{"n_layer": 9, "d_model": 576, "n_head": 9, "n_kv_head": 9, "head_dim": 64, "d_mlp": 2304, "vocab_size": 17371, "activation": "silu", "norm": "layernorm", "norm_place": "pre", "norm_eps": 1e-05, "positions": "learned", "qk_norm": false, "attn_scale": 0.125, "bias": "all", "tie_embeddings": true, "parallel_block": false, "init": "normal", "init_std_qkv": 0.0214, "init_std_o": 0.0266, "init_std_up": 0.0306, "init_std_down": 0.0306, "optimizer": "muon_variant", "lr": 0.00634, "beta1": 0.95, "weight_decay": 0.0, "lr_head": 0.00644, "grad_clip": 2.0, "warmup_steps": 200, "schedule": "wsd", "decay_fraction": 1.0, "decay_shape": "linear", "final_lr_fraction": 0.0, "batch_tokens": 65536, "seq_len": 1024, "doc_mask": true, "train_tokens": 636300000, "steps": 9710, "dataset": "wikipedia_en"}
MLP neurons of a small language model. Each row is named by its layer, matrix (up: input weights) and neuron, and shows model dimensions 192-383. Each number is 500 + 25 x the weight over its row's rms, rounded and kept within 0 to 999. Numbers have three digits each.
A block is one neuron, or neurons of one layer that tend to fire together. After each block is what it responds to, as a language model described it from the Wikipedia text at the highest values.

L2.up1461:503479553533549485490511518451480501523471527486529534520477510540486508565474534516509501486464471489496511519490491456491523509530484470489541515492525522481497492539503500526482507473506488497508463503509460437527513486463525507515475470474482480537499507523499488517497524524464516479513460486544504482503507519483545511424496496506486480488528488520507494463480502492518508484453543508490452489505521519478505503499485488504491515559499518479475477491480537531463498479511521531501522453503509484510482520527516487453517441450497535533546513543482495506494480500498509512
Description: Later word pieces of personal names, mostly surnames after a first name, in credit lists, results tables and rosters, e.g. Bogdan-ov, Pam-ich, Don Webb.

L4.up84:526507526520484459486485503492529510448534480451495482513458527509444500478462496465489507467522476522534513541470506516508501497492494502461495503526479520513512485551519519533504476501542524511473534462480470513517446549503514501513468471438475554514517539502477493550570534455479496490480480503483499516480481501534502523505473466528560474497517470462543530469549498430505482494512502498490483456529520523497506504501533480545545457420528525510532478537499514491488508514499484505503508495551499483465537484486525493497493515487536498516488456503504487486537493507491527508
L4.up468:522471531503460574480501520484502503510541460507487470500496539518469571447489462443528509515544474499506492531540491498520479473519519489505496471478520468481526510517503509517471486482460453548531512543465537482508506500496487513527498537509505531489497530534513485517454492489472489467509493478515494511483484513483498496489474495535516505520511476458492483467498521461535494501495484516458536494519493532408504480512520496492514512505533487459551500505514512533493453521524463529545493471524491499492506513498490475474500547538501492508499473485432489477487507482522532551
L4.up740:516499462571478512509525495483495512482505520487466476489516497505481479472464467463484491542471473543517535490479500476501530529510534499515495460514509504505487506485540525495481495515512499515510524535486512499513483509508516485495453515488505512525519517527526443508475540530536510489524531527466518524503540539528540514519467488522507493470459477514499522446469513484528503495521518510507542533498487481475527521505487477484501449489509464499502488471522525493499515472469493523479501494553490520444526491486478509523456493455489519500520479541484492532507433502516476505
L4.up929:501468470492522510534497463463522539473561495468493496499528509475488453479507505522452459526522448507520522519534478523501482499556478508504481508523482516511509509504517507518465516485522507501517525505496501501503508602506512513495522490472460542505486495494506477478489543483515503506484498540512520531452486534467514514510532483540493485505495503492510484474527495479514512426512541524515513471482448538446469546498527485497533504482482464482489480542462487500475463465468487497524506476520490490483551499451498482532485520545515531544507448505455474528474516502479460552
L4.up934:508533539448483523509532534479515514482500467485523501491522520546487536479527513462557490517505479503517486509557501505491477508486520507485492484519481540462461518530525521494498486508476526514500477498520485496504496493468485496470458500464473494447515516496512498505538541478463507496487493506496468477481498468551521530486525551508512482484502472472500497510454483532526496496505501512551544507464509492503454524511437501497506492516471517506506481476532504514519482495482506483488456474480519492454525544523496472506486482513510465460482481547519519520508513452520553526
L4.up1124:463497452485469527492495550495500486510514483468488527543477504505485513521515538494490457480509447515479483512570497483444530484440490514514450488520475479464528510510539541514465452454495478507522519505472523469488505530541523491548505499452476511522488466550484518529494544499495486458493493543494506500495486509467522517489456479513515521481516512497555524475506528537504489516539476519526515522499448529475528529473518477523467524523524511492480494485449476466504471499491489511504542489502500481472527557478480516486444507492481516439486480485454474488510493535472530542
L4.up1217:516477489479481472488507513488472532490521495496466522531536515511452520507498555474484516499554472432479483515518541497480509523418478522512530522492488513480504489500496468525457493446510511514563487491499521503505521480502431496530507488492522527534496501540470494535505510534496552516538494432492537521525452486498496554526499495474462527469473456524486504505523494467491533506531477532520456477519468536456528517534492477519485493490510454530524487504526468486499485505486473531475501456510525443509505515453480469496494554523495500469494470519488529519528518487535490509
L4.up1535:470493527493518516550531535506487515435524492494520523528494490504462527446526538490511489541495478489516517515477484488497501467489454520525491534550490493496498458522482483523474518472495523522494456495443510514485482504497490470511487511497499532475496489538498520506480527471525530498529489504498475454487529471452509480471449522488528535469519484496468505473517501505494493535488529472516488474459514537440479510511526512495536507489499424516506483547498522505535502523539463529502508503502480475497536520480474464503496521510486504511515516474506505517479486468510537447
Description: The third digit of four-digit years after 19 or 20 (19|9|8, 20|0|8), and word pieces following an El/Al/Bl start (El|f|sborg, El|ij|ah, Al|ph|adyne).

L2.up1065:518469481519465488488527528499477526513541514446509461543522475487481530483531521501499473485480505458477485510488500493476528512523467516510524520508511474542462518498512492536515505475540482519510486456482501528518466486491492528508483490516480567489514480500555554494502503467425492491464546508511460460490496501466461493489510491524534509451529484512515489477525506483481495473513502470513532473451516506514497481502493472506532501511524501533512451492531520514464521512527462521488512520505485463532471540474515531504521478494560470472520501508468511548475509510492476476
Description: Single digits that open a numeric segment right after a colon, comma, period, line break or table bar, as in 7:00 am, $100,000, 9.9.1 and list or table numbers.

L3.up239:498497478474483507501505496477503542497531516485521540513465543482478464501472506507482486517480428512470513490519521488466545480472518561486503509477516518460497502483492512498485502486468553492490507514474498457479475488467531478464470500486464499484566560515490496513534492534498485533445480472512499491485543517471480502497508481521472534496515506530467534474494487505550536479490497531467494486514501512508492504519531494482448486496479477499507476509512479470478519532468503494502440527490470457467494518517491481506492527554509485479486436503530533497485513487508492515
L3.up783:491478486472513542503501494502490500527503501472472492480468437517493530499474516460475515497464487525509514504497529493487514503462470511513520528532496485445522521494504503491475529528478495449513523511453495575455428507517470455452480509496512542524496540476522483528470491504528484495461475488550535523515467497505487494518487485561531550466471475509446505542516508512478498455467457428507453492497528500498521506484512492512529468509498510490521518521474492492508526489448475565529508494509523529465522502473499525527463542527537524489506498534500488529494466481511516517
L3.up1066:516484550517466533503449528537516493472477498495489508503479468502485515501514498492514490494502532466475496543474491495521493513508487502510495543604471534498495493547487514489471513487509478509528503466453511495532459565473470472503498522492473514508480487489482500487494552486493468492514510537489514501510485486489459483511552475519492523510509477481518521510513461485479458485495513440541491503483489467477492468525592537494509532521544547517522539564503526512468499516495518507471517498505486478520516473478503451490488548470489505513514485474501525495501528502494499507
L3.up1165:509498491477531487498490532515475523488505500474531480517472483514501493507458470441496465454512432498490562491462514540506505498511508537490521521514497469517495490518545511460501495500539558504465498537465487512509501507489502488499474484507486521510561469511481487488491515483522462489473510491521501514546538491474485509532501536509496531542486481497487517509488503454489508522461456513485495505465525469495476464510570475486510461527463459531509478499470500446485471534513486482539482508497489528480495508476464479520478458477547500469497499489490523529511478480492497509
L3.up1187:508502419535467528521529520537502529482509501488479447503529501531514513488480483467488435518502519514488543507484493526506525453523473504550466514531461505515485517511511483523534508514521537503546487529506511490534498507535522542510471463509514510508510485503503466536513516471451496467471471522530502514446503500503505498477510477465518497493488502493478520470455508485508436503497454492471511495509500526488554533515487490474479538465485536504530529500545551547506487519492489511497500459479516496493501480544464519496507526497484497472485496549500476536514502501539481497
L3.up1210:454485542471500499502525536474507494493517501471465489501540458482492464473472470481505482484503491482508496481532478531511498474523484475529479527455490529509523518467538530518481469526504512514505477528479461511487470521499543483491513485483476512513463509503561536505498517477474471489485471487501485452500483497489528517534518456538532528480474529492529478510554490479519499500476558486520464461468473511464483506546526548536484504483534505517538468535430492496515486502520467527520505541524457555503532495504523463484492526514461505462508485540506526507451496507486512492
L3.up2098:506518538474489511492516491492521499503467520516443503540487488467503506509493477480532459481519504493474502540507493515481511500539498537480475495483439516484519485519473519492516508486471458507552533476418512545539475529493508499484501451478481500489472493551535464475524537495495505500513477496518503517521512504504506546530541460503475532517526491485497513475466509507487488497513511533526481493512503542500561531532511530531545502476486495517537478495489507516514497537501443480511508518527486512498488497497464534543521501493518480499485499501513493502538500465558511494
L3.up2199:480479518493498430496535534466490491496535482503504490502511532496499464509514494429506484506491480482503485532468469494502500510464474530524481518477522482478462497504460541507507462493502426466458525523522515515499472460562489498502472512520490512519486542501447488535457499516514458521515505490480467509501453447448484501539498505510502480502498530505481483452520532498509482469497482511507479447531476474490469537506466477483536539495480441483492473505469530481527498533500466542519512506479491494533492521485514493486495504505472518535486478517453448474499532461521534495
Description: The third digit of four-digit years split into single digits, right after 19 or 18, e.g. the 9 in 1990, the 8 in 1983 and 1887.

L4.up64:483499514485535500517499483464469536469471480517522507451503487507544497481500523517511476552477524506502514525485499488485514477505538560507522509532486463499517484519499468461504494518525509512533490472500519475476487526501492542526488474481476517510569461506504518508525510516501524508501469520480507520537503522517514512485474505515507513551466524509509475453516493495533514494491459488521486497510496500474476466440494489501542534501472468489560484506514478447513478516525484481491523471518537481526518552478539521459511471477541486506502503472477499487491519485504503473
L4.up210:503509513486540492511490518490505504472535490554462439486497539511463487494503474508554524490541525538500487499451468512497543507504531500531484491529528457469521497441485530494482492471485524524500518494489524497543540563530512496521517510470530500483536553519492444494466486458515472503521501483512521483497511508499479514497462474492497527488527477474503569533506476500477530495478469486488505519465488451469475477538487510509486509466485469522506529529502486483495497513512510508494539480512491510488526493519505496494469487438471550503492557523532489479551583466499489486
L4.up215:550543526512491461485487503447534471529519489509516494499485492533517538530452505510497537491521453502498511527485495457509528537483497509507469487492505490466507468501509503554504436541548477497515483462486489491488497541495529477475472497522447537535506514525458553509490478516492530502499488497538497468510504505517506519466520504510482523507488515472511514458526477485514519544479544518485508490429514518502460500500490509502497531513522497540499503503522576498523540499524495536524488462468486522497492490528523482468512484496474509505493450521496473486514511510443475523
L4.up684:502531527470501506487508451488497503540466536499544488486514492507516470474536502468500509507476517512470481514499467474490533511510506467468529496457487521518531507484490476460532463521488489486507484468527487490524497496481556535517456497513507473517476499490528557521538550502531509511491483533466520463493510495491523489459496504516535492526507495468481478484496447484504490465473553480510511523466502472463491500520534432475483525516499502507512454533473465570491456509515520511546526511538501480466495513541499501488487503517490503503496501542519464516492492463496516480
L4.up1465:434502502480498505498462496501514447498505493487473505522475495512505538514507507522523471496509535505532518462496503458486535513505551430461518536488527511512475509503488463476501491502520493489520528462505505533558500499474492464522504508521502498530508511548520537484503513481490517501482522483464498473481494473477495518519507528514473508527482469476565498491487529462486505539461490547525464478491477486511500490466528485498480493466478494504519489485508515486522517505523520485462541506518488472528454465530488513503462476499504472572471498477505494494519510496507480520
L4.up1572:469548457469542515494517511510501466510528493497461469478528515513491445474489489488497468494531471483473517483518476448494544460473533514493513520494502486455466488515465465533474497523498496506504494459496491494444465524502524510509509481528497440536507487490509503534520505493454519550479500503504535506462533525493517507448522496519511505472509527429529529465521505546508510470510492487505519519510529561502492474479490497500495509517506503520510488474468531570482485511500506511553520488489491471481507532566524501511472447470511506503517500500501522488527491510503475490
L4.up1718:514501516477537467536509510475479462525530521477485528481481475504519511506490523495510487556465542454559482515513484510470523513498517505509502528472510475437489532506495498507474456520484446513458524491496513443497504493482537510498489484467497523557509523477485514482483517507513511542477452510497499463541529517536476537509519528532460501522507507484471490521493460509468487522464491468517494529511474514483503459492518530517501467551518468500460466483453494497546488499503513512516491483498480484496500509501518509488494495495519536519517527530520488496475509496490511436
L4.up2030:496508500464503526522512525537544471530528496511498493502485486492499522505481532511507472511458495544476444489450517508438497523498522521471511512514544509482515522499491484485512490501557511524503493485478458480521504536536528457471526489500500465490457478533519521460514497489474486536463506427475493478492473488491511519467505488490484490488479512460500490398498523496475499509511485527462516504493543465489479488503508506538488476526519523502521455488474490463524506476504472465525519528507465491525531538512504495520517483495521523531509514470500523533452526511533531513
Description: First token of a person's surname or given-name syllable right after the first name, mostly in tables and cast lists, such as Ye, Ji, Me, Ko.

L2.up1575:512496482498502497441510531488511487480533487494507504483477521465571487506500441489546477502540485480477476511514490472490535512482491485519499514457490510512526499474485455548512476500511492464505510518501467538523455504490541525489466486506508463560525506539509514503505486519518506521435531480519555478535570498511537505465509476456488418485517510506498485538545556484458530525515519529540489489505481508504498517485461494490490501491497402505491486526518466515469488495557447503468467474526481502493568534481476502452494507499502478518477521504496468464497463463484462497
Description: Word pieces continuing military unit, service and equipment names, such as Air-borne, Air Force, 6th Amphib-ious, Close Support, World War II, and model codes in lists.

L3.up472:515554514452545496483465437521504551478517534491515505512519527491512496483527486496507503493509507468509483526498506484551514499486478459515497520497487502503469492482495529491499497542502505495516452483495476473476496504492516480508510515520524465507510492483516486535477477475500472476513469497495558465482532483524519427479517460515479459514506452494506479490503441508512466499512520478500547475502483531500500499507472515475522500480463498517482515529500497472513494496515502499554520513514540456488512536485546457520539480504520536575501505477498500546507475477504472526
L3.up565:506527518496478498472475503515537522487531523480508509526440521533540491469517474468474482491488517501521507513478480527537544531531525458504493511518485494491532548523547507483508494568509546489492484516479485517523507462485505528453517524476461496492487504521486472503527483533484466444496490543506505497494488566494499497521475532525543481534494511534479496525484449487549476481475511530472522466530480458518449536486501526518559483544484450521499512466491494496496514540508513463539502505520531509542525507442483518513516501505506463531509554508480511521460561471478500482
L3.up690:486522518487501467511481504472501481472455511476499508531484471514513517484528506527523505498516496520488475483519466495491545470551462494547521485489513455519471528530483488489501507571490522499485540541482544492492524542494504494495522499495519559519503481504459500496543480495512538474489460515476498512509503568527482478521496515471511481505514471494504511476501472462527547461524509458498494482480522509540481461503524472524506487544514497465494485528519474521547508478517496440493553540492518479494500522507504530492478511505523521556476507515503502501506493515520450500
L3.up963:499493531533441542526524527518449529523503496483473481501503482535522535487462548483501517474506543474468497488449503504510515524516505515507520453524478537489511535441496488499496522515508462471453490530555461500496471489498508514517461503458520507535521476517483535489473519489517460490500533524546491490510513504539513562514496502481462452525487541493484526505489496497522446533506510511523557487489482477491490510558491461489509514475505492523463526507490500457518535489462517525465442499516507480472500472474526527515520487485518510523493519505503466505507512477495503520
L3.up1431:487494525495492510517508535512493511489512508511500475515460511574513466457498520475496513489520515489504525494518494508468515523523470488494515477489490486517461512516441498465525546507528502509484527528518501517525486479509524534521507529489514513463459484483512496536444454491502454530514528522507520541500499524526481463520505531499505518508491506472537509488487454499533503477508503494520504480490527501511507489551488490515544545515499501515467431502511517472543514502505484464544507540509463477525472501459503503494544507499512468510510545495485434523426529502514479507
L3.up1497:494522547456489511526488503493468511515472523547525460529478484513487483545518490507477472507481516478492525480496510490455518541560490544468493531470490521516504476512504505529507565487464464487517498519478493505509459501509473501472497501471492508511500488521456497538500493525546520480522504510528538483467509509506494489540516504527457510473509503562506507503474489483476479508540551506456520505481520536519491517510496528472476479479522511470500464505509553481524487499488479494472456503555510454502426461510526523528538522508488552525546519504527503524504524515503471522
L3.up1506:491519487458505478519496447478491513492535491475529512469572512482504455562516475476517486471490564535524471466492529512498467514481488481494485444502557459509466488497494513459481498501502493486479488487526452509508513445492511490481501496492496504503497480501492503528489444472502472508502556515490531508473498463539488518495527523486487467502484476510533518474529483485505506486489542485518517495471474544511465494517505558512523503498490479522533502506476558455502504532493461514465517513522491509499517489517534479529498445510500521523460521467503469507506462427522505481
L3.up1890:495478543421482527505481509504483521506479490450507481488503451526502487489510519484506517507524484522476538501516471543515503514484491498517503545508450505529472470513489486489517510518523502520499521547524543510486464511492495485507485482452481474479545482474505522538504505494502530526498482506455494483482510540495526469573486507522463496509491479513492518527516457484499536483514483513526503448510501512489499507481520542495518481488485515464473514520455520508518494502494470482507500511516487484472477465476476521544501487449487491517479502556476512511510501499515499537
Description: Fires on a, an, or number words (one, four) opening a noun phrase, especially after after, under, for, played, such as after a series, a one-year.

L4.up95:461535485522517475464543513471501541504520478472568519492529494488529489504513494533518530505486506521480456467518476497529500510498534457519471503472475534546517552527512506525503497482498456465511519490486482506502478507496485483490506480522525502490539489484515521491515494476497535498443490492479499521482491475491474491493568475551493474532468504502511522520513480494546496539490495472482497475498526533494501455489514502509507480511488481497517473491479516489501495540479487536504497518498473523486506486498465529535483493483514560540511552473513482507475518512497485428
L4.up385:501493469545515493509556522496460503440517519497509533493471489494544483523491453526524520518536516472526461534545513506532520512509476502460533474485530458501483513479496452529513507481541521484512518465482530513532484511494531525499483525498482465524469533474514523455503529512531530446516499525518558486524536551508509520499515455479494461493475482509492502549530513480518539486472454523496487501518522511520534505462453513526513493477539425510496496506506487543463498492509472492498488558481502497517511511514473461462486488461497525509484512546482453516495476518532504496
L4.up416:504486513497519498502512500554527497447530517511515533534472485518510530512522508493520506495536516518481482471532503533515483523502507529475569458538448497495516501499485481511500486470487488539457539471514519501518532448486508498471447536487515498500497491483560470478510520569518518469529489530481517537521519473515492472484482481477477454492491485459516506506489513533508504488549507568463508529453503475479529503522495523514558495520554464497496463458548468505543472517535507498449472509536490486515511486490458470484414483489503493462510511497492493479512490506525507460
L4.up1131:527537529510479482511547495511479484502513513497495488508522502528510515491536531478465483554519468491459484519499475500465507510515503524487475446496467522518515513484461443498494502525506521448529520518500528489492501530468523518468483464488508522502501492496477491481513536467514545525458489503518512470526549500473525507503521485477472518459469496505497473603495526499488471518578482510493513507486523487501521501525486464475497488436464451501528475454533501525519493450500523481487476494544535486473561539504474532490457461517502508548535495535489486500500493498551453489
L4.up1487:530536558498473510477523501552532476474531507493498506517553482544547509532534491519486497489515499473483507464542500538487483528510512475480471494484439529510466488512461506498507512500554508492508485467485515468506510486511535506491516488520552486489513492490499507450461513455535544470530487535539514498512496531466509530481530433453504483487489485498515476536513540499491513488514468492446532552516508472521531503525455487490498511542476486512506512470490479463486511450503537484486473510513492544487479489480520495462474486501518529501517509536463448497484492512527469483
L4.up1976:539489512529520485505498528472512458509512495503456532511489511466513502505490508517512469489510539475518469518481504531524503530479522488528552490497450489516515516508435518530475515511475550490492489515516543524503472486497522540473494492559549485491445500488487522526481507465521473480505537536481482496493540484527505512495514467490451448463487489509477471538515471528479456528511500526508478489490515482543505513497485522503514525468478454520537538448514505534477499460553497528473464462524530476492500472493490521516482494525515489508468517527507518509519523496487489484
L4.up2024:462491532502535467477570504503509505511475505498523537496500494494490469485491467494475511507533495517505541493503520507528537509557514480505467502495499529511535573488482527501463532474524536509483470518530479480530452441482523507493501505510520490565469497459523493524495450488495497505492528504490477538476518472471496514476515518477517452439519530474506465470488522515516500494453513465543525429483533515529494474526505488521462523469504501498479551485526533470487492517492492471488505503510471494525452479473498497509492495539453460490460521519495469525493505529523476495
L4.up2080:511508498504498539484536498502493486453523468547507468506510496495517506482496504509481504515495471475492481528511508500494431519485486497499486498546485562486510523534489478516484491517489468496479457519507523468518472482539495492552525503500544457501560558483519536501525525491503473450495502525531470523471503483493477461479480488476515454478522449468505457533519496498457516490543541523500495466487475475490473504554482540507532533467465449528530467543478468492497484487496524519447521495517500532506508486513487532486511520454480485480485512559470453517462493529515502514
Description: First word of a fresh noun phrase after a verb or preposition, often a count word like two, six or four, mostly in battle and event narratives; also numbers in table cells.

L2.up1717:470493448454498515513477520478487495528512474502472476517481499542506549510471507468474485538499544510493451454503503515516569476518504538485493498476495492531528479486517505489534524499497497517501527530496480539538525522468499510532535465514548525505463484474465456546486495474537494504488485511522474517512533534494525513492478501520510520470466533504516518551496489517462476478469493489451527511477502467448482578545562480483527494499558584462539504495489488491496506481502495518486464490523510541477531501522518467505440451549473501509506471514497512483525495505546490491
Description: Early and middle digits of four-digit years in running prose, usually after "in" or a month, e.g. 19|9|5, 1|9|64, 20|1|3.

L3.up30:509535494504530459489522501506520495505546536494511515483473497544518473477487518510503519488478519499498514512536453499514494513465500497440525462523493489478533502503455506486491536511527489470466537531499519495495491501508484515473500538481495531510466534490533519512539464522463483477483468512489503492511477483499472446516477480483519486481476521512477503474507508463517511482537516487447499514494478514524501476484481467538504490485513485512536505507537489486484550456473526560491518547505470505487545500507523499487448483511504526484451516511482504462501531451505493512
L3.up501:488473522457514533477518516525539531522506500530570466515534519528458522504504472489507513509484517490479529529512506494446506514510478528460484476531520449475536524519514526499478547520473538497478492469519501499532500527484487491515535482501531512519511504504498488549509483491464542523495473491481460495498458413528524503562471518487467560486491520454459508516493505487488510509537471515492501478491523449482508571553527454517520492465481468499532476493537525503533467559540495504484506462546484504489496459514503482477521534474512466544476473492516476506493500520536540473
L3.up1078:501495493497509526497459472505501526540501472480479507486525511553514511524490504522515463501498450465492531529508483501475447555473510522533527521511480465486483498501464474493490540524559513509518536514523515515457465549500499492436469523514519538525481446481516481498554498464501481539511506442519504515511472534489453525499487523505550517515502511496498474497527517492541509487532479476518536475453536493486503540495537508465498505473510521515487504501507513461486477515487532506486474459543519506519529464516491518521514506484445501498487491537493507521551492527533527548
L3.up1248:543515529473515517523492463494489480514520483435485522459532521511527492514495516508486484469478523532459483492476500449507532467494510524540533492552486504473502512481502556529532556504506508470488521478478505524469514510515471543470535461504466534466548521502499491468533480484518516495495489493499479482532510476557506514465463514525495523518490446477528501519508478509552505476510480497546520512442466475521474529459497512477550492471484465530491533531514475507478446500511551519500523493493484481497487484506530496551486481473487501412502507513470512507485517476548466466
L3.up1337:492488450518505529500524473467519519456437469498509526471507500460500503525510497489523475499477449505528540471468527510505532510485478475490552517543517472497506504472500492505517490474498480555518553475487520497542510517457504519461456502514504543507507479504487507456532489505510541485472488521507519531526442467496502476527475492557515503480495509512574492537516545516505502500446481453494532510489523532517491529541502493489513506487462548500506516513550481495497537477505495550454485515530554508488502528490480461499497472536479521510509528506499515535543541511479516489
L3.up1844:464500489472452474551518470500460477524516496477482481517518524487471491505494485517517507505466532441478492496536510513506530472504481483473495504515528506452495499488484475524482481474493525504443496464487485464517446518534532488503504511524480538539528462476472525523518488460513523474500528505498506482482524506460516563515501518571515453478528507457516500484498515547514518490495498500499525519516497460483527500492463503463506547484533497520526511531516450502398485527506462536482480490486486517530522489502517512499509483505497512543452505524498500514463538469535475498
L3.up2077:504463502509514471475531481503465492475514538464448511507495558525469545510464523483515474516519486483487500509516472489469455511522549500462504499518440541497523515456476495561484505482507491520499505503521504514494529499484493467474527503515518523476468496460517438483456473505546554494479473506526483475535467506504538445472539473479467513528499525463525479446523511513522499513532466480426487523490493492439495505498517493480488529446491539477484518493515519511504460544515474464466520506526498512509454492523489479480477520491529496485463491500537484493488549508474485467
L3.up2082:445526521536485514498498470487488501512498519482547532509503514554565483529477463498526462505511544483487528458513498524520476509533527507510504477524525522500540469474520510506519540507453438502496480502482496480516507545475511511480542487469456494453519453469512525498516518491474520511489492530526501480502499485476512456436507521542513515483451458493508466504500524540483469452489498493493512503460510530515535488472434518507487477488466525491503508514555495464552468491495497531479498538511508542506478536503518472518528523508477496513439524440509468480510514516490477523
Description: First digit after a decimal point in numbers, mostly percentages in election tables and census figures, e.g. 17.0, 98.4, 448.7; rarely a mid-word piece.

L3.up112:528472519496493500530526502466529538547478477486510504478536482474507483487502528532544472504438501475510509506546477506511568506499546498487517463480529469482517493488511503522523452522506481532539490496520509475513557563464546510451495499457484483497536487503532462475492469499521524532510510516524498500488522505480511479511476463534477491510504542497517528537495522527504543485434514503441488503494497498503499493497532483489484492492508518502460528509537502507513507452526505477507441515504486469528471519505503531455490498479516515521532502535505411507461489509528513459
L3.up138:488513471503479528498482510462495519513527465502538461503498492466501488503525509532540466521475516501526488560539520497544501492493494484496544521485532470430495501496508503488508491496510481528528482491481481486483494499534500465498522494501477499488539479501482488491491524527555492502497545498511482510484548475537484505491514488503507517499513531494517485536541537527439519539520501508498462482504502513505491515432520471487487471500512547487520498494508548479513479486472471520504504527499466518505460518551501529473505483500478522507533483552509473512491512511540500484
L3.up140:515541460508480479537527550533504480464499448479529519512488486525468514463495508508519477499514539483548532494510496467481511479487500529459445480505513526488542476532485523517490492524536486512507527507517496498511462502500523491517493472466501466517551508500524462503482441483482513486514492494466536482533484510528522506512538485537497553474496523511491526475526535527452497475531488459513441475451458510501460490488475492494493465533446465558517508525540507510502533527475496527516516520485508499537493455487503491456521491552519532501491463479498492474480461492497510471
L3.up645:510449462483523508537455520468507493529472470485499498473515460461469482476535546524501479536451484497516471551531465498524482520477508483519567487482516465483526465501483548502480488533467500517491469487500505478530520560501506525493491504465493521499518492494484499502517532500505471529477491445483536523522519506532476528482519513516473500520486544503510499534519539516484533512501481501441490497459467515523463497446543477485524489523511505493508527476531500496526505455493512517497458513504522498503505527505484523461471518489521500507524449542528452505491472483505499473
L3.up772:514470508506541485490524549516496514523510500494487538479488477479462467507486546517481460513511467500505498489503509459518493503507509470527516525473498509485511516538483496496515479557501482506522488473497453503503466491500516481505496510469510487539495522576523525495471509477502501512519475544541516507541541486485515515484459535465459532495523483539449498496471494510484459511448481488468489493460494482472519444502510498544490448486465508511462498486471510546493505495501542525500480438525548504556488519539549504480510505484500516514516498504496481514506520502495507488
L3.up882:523466500506484515519495496472464484506462516457532457478494493459468463508491545505485512487504474508490510491524514472527453556478525511534530529478514501470539534499491469515491566507527489502482474505520520520521515475506480495478527457488514484503505496484479481492507508509489480549519499491513519456521540504466491519441520481501494456530499533517501471500530498531473544529477515502481485510456545500515456484506506504502530506484471510481535481519469483539508498484529496537485517537502523522499501515516515521458528470454499496493518464514483509521518507475488447459
L3.up1793:543488506485493482463453515523471491541452535515509523491480468497495494469460496514529478546473450477480484473520483514496537490486523521511484518499486508479489501520481461542507487537479492493490465490470524531506495536512544495507494488489486501481530483481537525512520511509485509464478526474487492489552515494487540492543490502478486560537522530540474512446493464496543474542502503536490473471456503496524488501496495487555493469515510514493494526498534496517459471548535459533476539479532554519496480471535513511505540486502487498483498486539487501544498450514518516483
L3.up2011:512459521505511515490497482512481500510448495504496504502486524445503492477510507523491484496491516505492515535507519481485490539502506508551548513496502533443500482513464516541474524488482510472505466505505507507507527509499480522508536495454497494509534430495490480513498561481530489522491506434481490487504495510500512525474479462486481486507474543515529553509497564575471539477522489476488475483456483530563455464489506471477486486500489545524511501498534500472469478464507496527494488518539494519497459535470525509495437487497500543502550475535525465521458527500504494503
Description: The first token of a surname right after a given name, often a word fragment, in rosters, credits, results tables, e.g. Richard Sche-, Pat Mart-, Paul Ga-.